Weights of a small GPT-style language model, trained from scratch on English Wikipedia.
Size: 8 layers, width 256, 4 heads of 64 (2 for keys and values), MLP 1024 GELU, vocabulary 4096, 6.85M parameters.
Architecture: no biases in attention or MLP, tied embeddings.
Training: a variant of Adam for these matrices, 292M tokens.
MLP neurons of a small language model. Each row is named by its layer, matrix (up: input weights; down: output weights) and neuron, and shows model dimensions 0-255. Each number is 500 + 25 x the weight over its row's rms, rounded and kept within 0 to 999. Numbers have three digits each.
After each neuron's rows, "fires in" lists the words (lower case) most often at its 100 highest values on Wikipedia text that the model never trained on.

L4.up1015:522459496518472494486501535519456496474524497469514512498500504479518488548456471511526523503430471512504527461480496483517467517497492511525514466522432502478467521472488537491505463512517521454506512481539497514496488561479541570507524465479542528508486480497540480511457511539488523488514498474488510508510498491523510510494469501489482478511457487494520498459458500480525547506423498453517466486544468462526508504505509476481514500469511524536475473516518492480530492498518492526537516530467532504515511514524492486481479505480444465502472471525504490484480495509513482484476492506515508502452495516516487522549526523496493474517524498485520499478467512524514497470534455455472538547514453485525491515539473494511527493489501484522460517467498468478526517547515486
L4.down1015:542512431531473531512525533516485494510458534519507540506512536562475521532487515505481514495489528493485492491548451538503501507513468479493552532470536490495470489455509509514491521503538505516482483468505498524479499463502493535491485455508457482545552485499512484514506489530489493486491506533517491488527446468476470493555457501457502456494487470513518479512507510452455538520539504489491564456512506514523501511562514505496489465454485487497490533510481532475501493472489499483493506517547503479500521498496505473521486484475491518505519509521486515506495505499475481493507436530533525484493540500536478493524476522509558470523480527476500534472482513481514462537485538498487455485467464494490492522510483505504498480467478477530487487470511516525454544515509483
fires in: "on"

L4.up729:520486496471474453525471545492541478464495484507494464522469489547458472513472529482505506488514506518536521500480462471518478489510462505525513534485525469522545511481481491481517492505481529476486541476483541561525506485478500507507512490497527499496480494492473496519505471509511508504496508482509499475517524511501467511464519446440472510497529457474501508524487484499497517562500527497524502521528494511497533506480554540498493508498521512502494488535526518490502510520483496530487564505499464508509537503496536479471517530448502523464542473523489499485472465501506435443528505494496450515533483493460506533518511516477509536444545498504488508509496519503485483462522496519490515517482477476499529503517506553441487464526481461517535510461521466476450481505559475
L4.down729:479495489508534521505509521497496463475510527502485518504465481463535494502519521515522494517499494526513490473447464458513532455503541506510503470463491511456452529499475527476500494495527514481490458525541475479476494524489517527469505496498517531490484521540471454497516509469490508524520505447474503467508470509515490520482506521492546488489473504476486466457463505529511457496538495472508508464503522489492493500490523508483499504496523516475524462484481479509483508496491530507508498512498514486513492491528465510455493454523555527560463481498506494487495458511522464522543493514508531554542495505476458481530519527503537439499502539550485513481479502486524499516565481529570460540474500529434517520496499490463500544464506539520514475517488466524496471526495522
fires in: "of", "later", "and", "time", "goals", "crowd"

L4.up637:475549499507505438506527506486508475514501537515525496509483510482444535478493525502469494505458486507493516517482525472525515526458483513490520479541514489479539495529471544518517455491484498492522518491508495486515468507495491539543494524512480493469447467484469514501505533487515524498520535478534480466490482512474489510453507537476466544512464460456501555465502460472507510469484498469497512463505524550480553514486518519522503493526477574497471457503523527517504505446470519437460501503486504496502486483523460444527524534497495520488517494468486538481496539530508519530507492489494482524479522486498506525470482469537530541516506530528519480523471510511492451520515472508483483534512492505492546451496501474510518447523495514475531509494513507488477464503488512
L4.down637:408539523472498517464486489476492521492521493535564480499542555499504481488545511507495479514520488453471516523471568486517487482525538503539516517517504533462453432467512502507562486499535493528525491495530493462545459452520522533530507518511484522470482490533512490517457502490502513497497462496492433495493503476517484447464496492490490500501530481519469522528529505484499509488502544510510483507517523541488509537525533485513523498499485517530495487499528512485500458475496485457524483445492509518481492525478506482534475515517484505499474516556471501495508478492506539539496538509520486489476512511484489494522499546507497490510526524527539452489495509504488466475472436510479513493521489474494475454482490492491501480503533487528489479514503482507525520506477478
fires in: "had", "has", "having", "e"

L4.up553:502489514511495540533499478496493446515503480530510505493512500497488511555498505498500483517465498479512518499489449498525511475481516537493479534525536494519552490520494495487506471523492554433525500494522467471488497534512475461550512502536479435513475464444516525457514512499491532449510496508531533476497544476513449460491498462467469473513466481505514485453469510468506515531458479499524514508495475493578468516520506517527507498551477547544509513502493456482498493522448481509504507539520505516518529517525500463473461514489493478501526505499531490534481531484489481502492508523524553499493519469495491546488525476483532498502527481521525501475477503482497550515479483494488471510511499492509496470507482467507545482479526469445516514519492504492506457506451488
L4.down553:521514487512515534504466508472491519466476515534451466514520482510522494495486483487492482484541434526468490474538503467500504523501490508518467470507495491496495491512526496541505524462525471508488507500533522470506478459497530548491511480474491516516512494520507523518464477440508502540476513507505470506499482522519507485523530520552521470495478469463532477523511512476508508518515478504479535468483485508443511460489475500491523538502479483491496470495511557496572528521488541510482537472480516486492516494530498494539509538530477497520483534467523452515510513468516513474466502490541490518499482549486495511472455496498447501449508553488486510491516455541489530527541445510490483508513495511557499496489491456505550449487509484493510458498508510527452531466530493
fires in: "on"

L4.up433:530442472445512515520495474447530506467491532528499495487457484516507483475465466448487480434449500496485519536494497494514480437481480440488518458525470510514471515470506526504463531515511506488551526530497504479466497491505507511505517474452493515474478520528495507495518513457502501489542472480555516454531533515493463516520526515481470499486526487519536486517507523508471507530495529529502531494507461506485529512525519511542489522526504505534488474492493547468481520513459503491498533494550492494525528474558437529505488509489514498532511484504506544488481535514505544530483514499486538470497440437507500494522446476479512500500504482512503484464531497493508474475511516510514527500522483508491521498506504534484511469506503472485541528505493485520487513541505516
L4.down433:531469453487511541525516504495513485489514455485516507524505489501515523472476485501498449500555464525525569494503544512504476503528491537535467499455496517477504516483450515482483464512481497525471480512526527482506466494478524457485490492498510454478500481500480494511521527508497483512538536487510477547467495493469502504529516490482499481475501514457531516496512537488506522550515518491541480497515444524467500468510487518511498438503482527506496480514514508499515454485511505510501526555546529507480454479487490486445466456493509460482485549509508514504478517510489449530543457509490505502528491501465555502536508475479503541496504513517458471481494497540455465515474492439527500521504519524497539501485515471504474498505527530503514481527519498558539497530523527
fires in: "and", "most"

L4.up413:475516521480499459525498503527442442483496470509548491489472450522444510524528515490433556489491490497488518458491499456535482418493498489463551494481507517505528459492457544495529504527469491515525530482519501481455471507487504499523533506480497483482453524525473520490488507428516530489493539482515512507490489498514550481519504501475506534498530489486508516490512477484488522543537482477503513513489518476544508548498495524505506489519473543518499478516505480478501517454540520502500491469495490493504540480497523484545478490503523525478522470491503496502487491515493543500494482477488455511522519495456486483492501561497515506491535477534494489516501443509537483495464521471479536513501481491498549484517507473530496516539513500500547487528516445520486510530492486
L4.down413:497455495477511451461506512501486460504499539470519457532437488474506503525520483504469557492497512522489494461514525473491534478488469492520469485485496492492504527499511497500568513496501482538536491486489518513498519486468506527471519448473485519483474514509494532528535494528519517530488493499538473546510542468511497465501537515532495508512501518461529516504472472541512503480534534554485535524494521501457480479495535472522539496462493530505503460480492538509469453443506513471516475493536487477490526531509494458495486512497506483487479542493471481541485549503489460490501537466461463477494516466480497502497498556509533471519456475497478486492527525512500496496471515489508482474543495480511512522499506497455565507467534510480483515503530480560525494521520499
fires in: "have", "has", "had", "not"

L4.up631:498486484542491468514544538500524499482486488506503489496471516523482484456462504497490498544534521522461520502512472523476512505465488489500513533506481525469506516461525495449509430546450507483541519447485480472482490516521511536489471519478516505510467511537455471481486545506543502497471520496481445481508470536499528510452516504498493477534495496492517543476488488522500511490476488495530503451499464470510486531526490526529489487518473514505502470510480490513523551490485531550477515486510476490495530467502498555522468540498452488495519482487493500483489446523514510458516506463533490507484517537515567504498495506479489526489540508504468473512522505510529534459512464482520522502464484490493496484523486545549549542507541503477529494470482528517521460507460501
L4.down631:518505541508506478525494508519496542536484510482472521486525491533441519510533499494529484533509499476496538494526546499547448446492514515483488490518500481523520485513494491549519519467579520521501526520482440523450535494540525499513517497510473499485484513506465507480507538550514513501512484494522498460484523482516499503510478486521519509525522507496464520530482506474488519512453443521493502489482519490518497520461496491508497480519475480444491498474507505436542479502524487488519512526512516479488471465490473490506490514505481479478507511484485507493511508511507468554449521492519491527459494507464506507495475518454510490487536436470458496453449504462532487500488514438500517479516548541452518498447529492533468484509503526513510512522529500503504461529528517
fires in: "and"

L4.up852:496489490501490518481518515468478526442497535535528527484490507485522483531479460488507496519476451509504518530533474500491483516487555496491481503534504489512522511477523506482530507513494492488476553492549499538491470511477479516496498458523460512501476504466489514474524477475516537440507482465502517487520519487483546477515485507476464506488500523457512519497514464506531446478474492441506476474521495434528473517459493527483506503480498544497509495539512476497539512507485494545493482540514488498494505478532482512525489532511485488496504495502526533511485483516522526472500459492545523529474488532463472485559510486482471479482522499470464500535453493507470523465535523518512537468533481521488502534487500492493540529499474517522511579543530455499493536544489454
L4.down852:508488501518499541453514542485521508504501541520506505520492511480521527518492466526481500537493476530481487518516468529508522481489492490473539478509531552525512506518523502490495491522522490484495463522491483525426483489484499482474527515524506495513484531508488524523471498530462523422472518527501500473509511470474463463523498477487528491467482487480559502550458514473489530461509490491553515515480484481468478507474510502507508505525526543482523489458504518491512474511508495502479557498515492507490507472506508448516484487532490531466454506507553512521491507565495492455525463519506546499421489493465470541552507510536489529517522488464484454446515496456484486515499567522478502487493476511494516499464487513477528496502461480499473511504489479483472515514505510
fires in: "on", "at", "along", "through"

L4.up703:489564477478547537512486531459521451516514477498487519530483474526455516480500529481442490481444470498526518497504498503482523470483529487493467512542478510462534492481495491493528461491509499511514472521509465490536489498506477508490561502491463508512479505498465489501502469451491522467507502500494497476492490496528504475514500521503481525478474469485481522500478466546536532497486527520474512527495531473512502528517497482519527517526467528532497500510484548510517502468516516497501508492551471495494501503469514487524491502455555527532559474516445498466495487492513517560524524479495485529497516488505513514483491507476532511519531471509500507522502513486541479478511511453474510529461437448467503447529505488491456439501504503488558505533513529459511533516473474
L4.down703:536509529482476480552505502540490477507509471500457507486502495565522459519504538517506450501546489511467520491497484483486486462529519495502460509489449527517512466484507490529486447492511508502553506460483489491499493529509504535552507497506497463449495502461496515464516522509486547530494500523510514506451482471497517490523544506527509501496493507506495514520440526538476474519512501536503513506508500531481490510491522498470506514500446508516479466513450534476487490501463513505531531509478494552482497477490468505500480466497484469501489506507497553509510501494474479528509540464542503495502534504480497504534466504505500513520511482489503473509465533532550458525481516508555481532516463502473526513465531487474525477498482489500526535489489454506531538453419550
fires in: "who", "he", "they"

L4.up895:474512507476473479535547494512539490462531501508512482434489454488480490481515487513498474478469519512468518512515538494447545462480516475476504467483544491511529503507497489487472477473488538499484514488482472491480486486511482510506492524521497486516494499530465500476492484522507474517536520508488548507498532553539516513459495506518510494490526516501485518554535465493443494510520469507449533477500487516512449484526544539536447487487471522535511458505459452464497474525485513529481509485501517484485481502538511465472504541478476529531546525486496498468500515495516456538521529492496479484504491513506520505482476508473557523514524528530494499495451527516514498532476489526485518523511456516478492470517478447479490504520496485428503529509518497522513440543483509
L4.down895:518480460484497473488539536495514541478487538492480512456497499467511502559465560511485506485474541450463457517493475528487488498487500517486527492497474522505514512527491510513537489491520497527484547511532550483484550489466527506509466516473492473512506516476466445491490524519503501474515493520520453466526468485499490526512506511475515467479467500533445492515492535506489547487468486514453486483514534508506510498507524494469501469503519457519492484483499481509491499480521504506541470488481507499426501512525520520513472470506515505524515530524456514503524550487491535516480509528485525534524460545461517472478461499539482484537509520522481507488501544457512536487506558550487495444474540480489527509474508466473486477539495504499487514547498483526497500509466524
fires in: "they", "edwards", "1999"

L4.up140:499520503500463532478503482509484514464487526477522466501501535456495506507479517482481525503481516480492524525503473512493496510488503547485547482503524508490473473490483515504478506525507463484493504476520518489543494539523494514552463538497523441500505488450471496526473514493503524483503477518496475520452532459503508460500536464481473494504483503524543483461494520499516543426456513459470502547515486524512561527516499492481504460584456500509511525508500504456482486535482500537467506498511512499487514506483463453482503519478477490476520483522547433472516523534468521533503470468510484533523470454509494519488484511563479543480535473550495506492462513513473491470499480468472486513527484507506478464498500503524527493499474497486499505510499538523514490507535524
L4.down140:501501560556474496539509532551500512491520531471504467489509505466513522525509505533484507535474494470498517468526468465501465455497448500535520475505442492507501492527466494483543499506517568526536512532521496506490544454512495519488523498495514483495490496498533501514525493528530468499524520542459462527523497535492507499521489500520535491497492459492501490494504471500440465508519521512471483531545496513536458501446527498511506474509469465476463528541495502460505488464493457505528514507486481451497488492479489506472510487470484500513472526499469534493552518492501513503472534493536475543482509477421519520501459486476514489509502501444519472485470506532492457486508493531467496505511538505520509498527522487505471496538497452509502495526500507502512526516510554
fires in: "first", "second", "us", "last"

L4.up176:496521517520481467468516504516525516497496510504520504501496470478492498526481460482468514500498510483526514537489447539465466494479479501502479512499471495423471479528507473494530508500545473488518503474521479504502493494521496504531550480470469450480530529439500503532516492478473474454517463505535517536507525506505476440484496550470491521535510485521511512492480446497480467494501519511487516540530535479524529467507488478490496520508450518489521500491543523514523478544503497465514501500507526459502476504539525522557490509476476523505528501499470494513498467543511498544477468537506501544485516460531498560517471449506493509508481526515512536509474511501494508496490493515532499540536475509524504502534456521485426530456520505469526500513483466476489478473499453
L4.down176:513497499496508540465517506468529493485526490467502476485467506500517518520515516522490490495500525520521421455508491503491517551514472532547511520476528544491536473518497467521500521517522522499522479489490524506474517479543502509450511538533509507454486455515500503539540505513465489536475520487481504501499520493451546493521460540519478502463474494441461468490488509513518507490507495475475515484537482502506514479495515531457455525492543495514499480502506497465499441520517540484507495487489489508460448490517458516487474499501538462538504510511435485513502529469453477492537532533472548496546512483494482536463488498533514497485501515557472512508540492484476532494499497533508489495497508500493508466529464472480528454501481500475479551494521485509454515492476523
fires in: "university", "party", "college", "school", "association", "majority"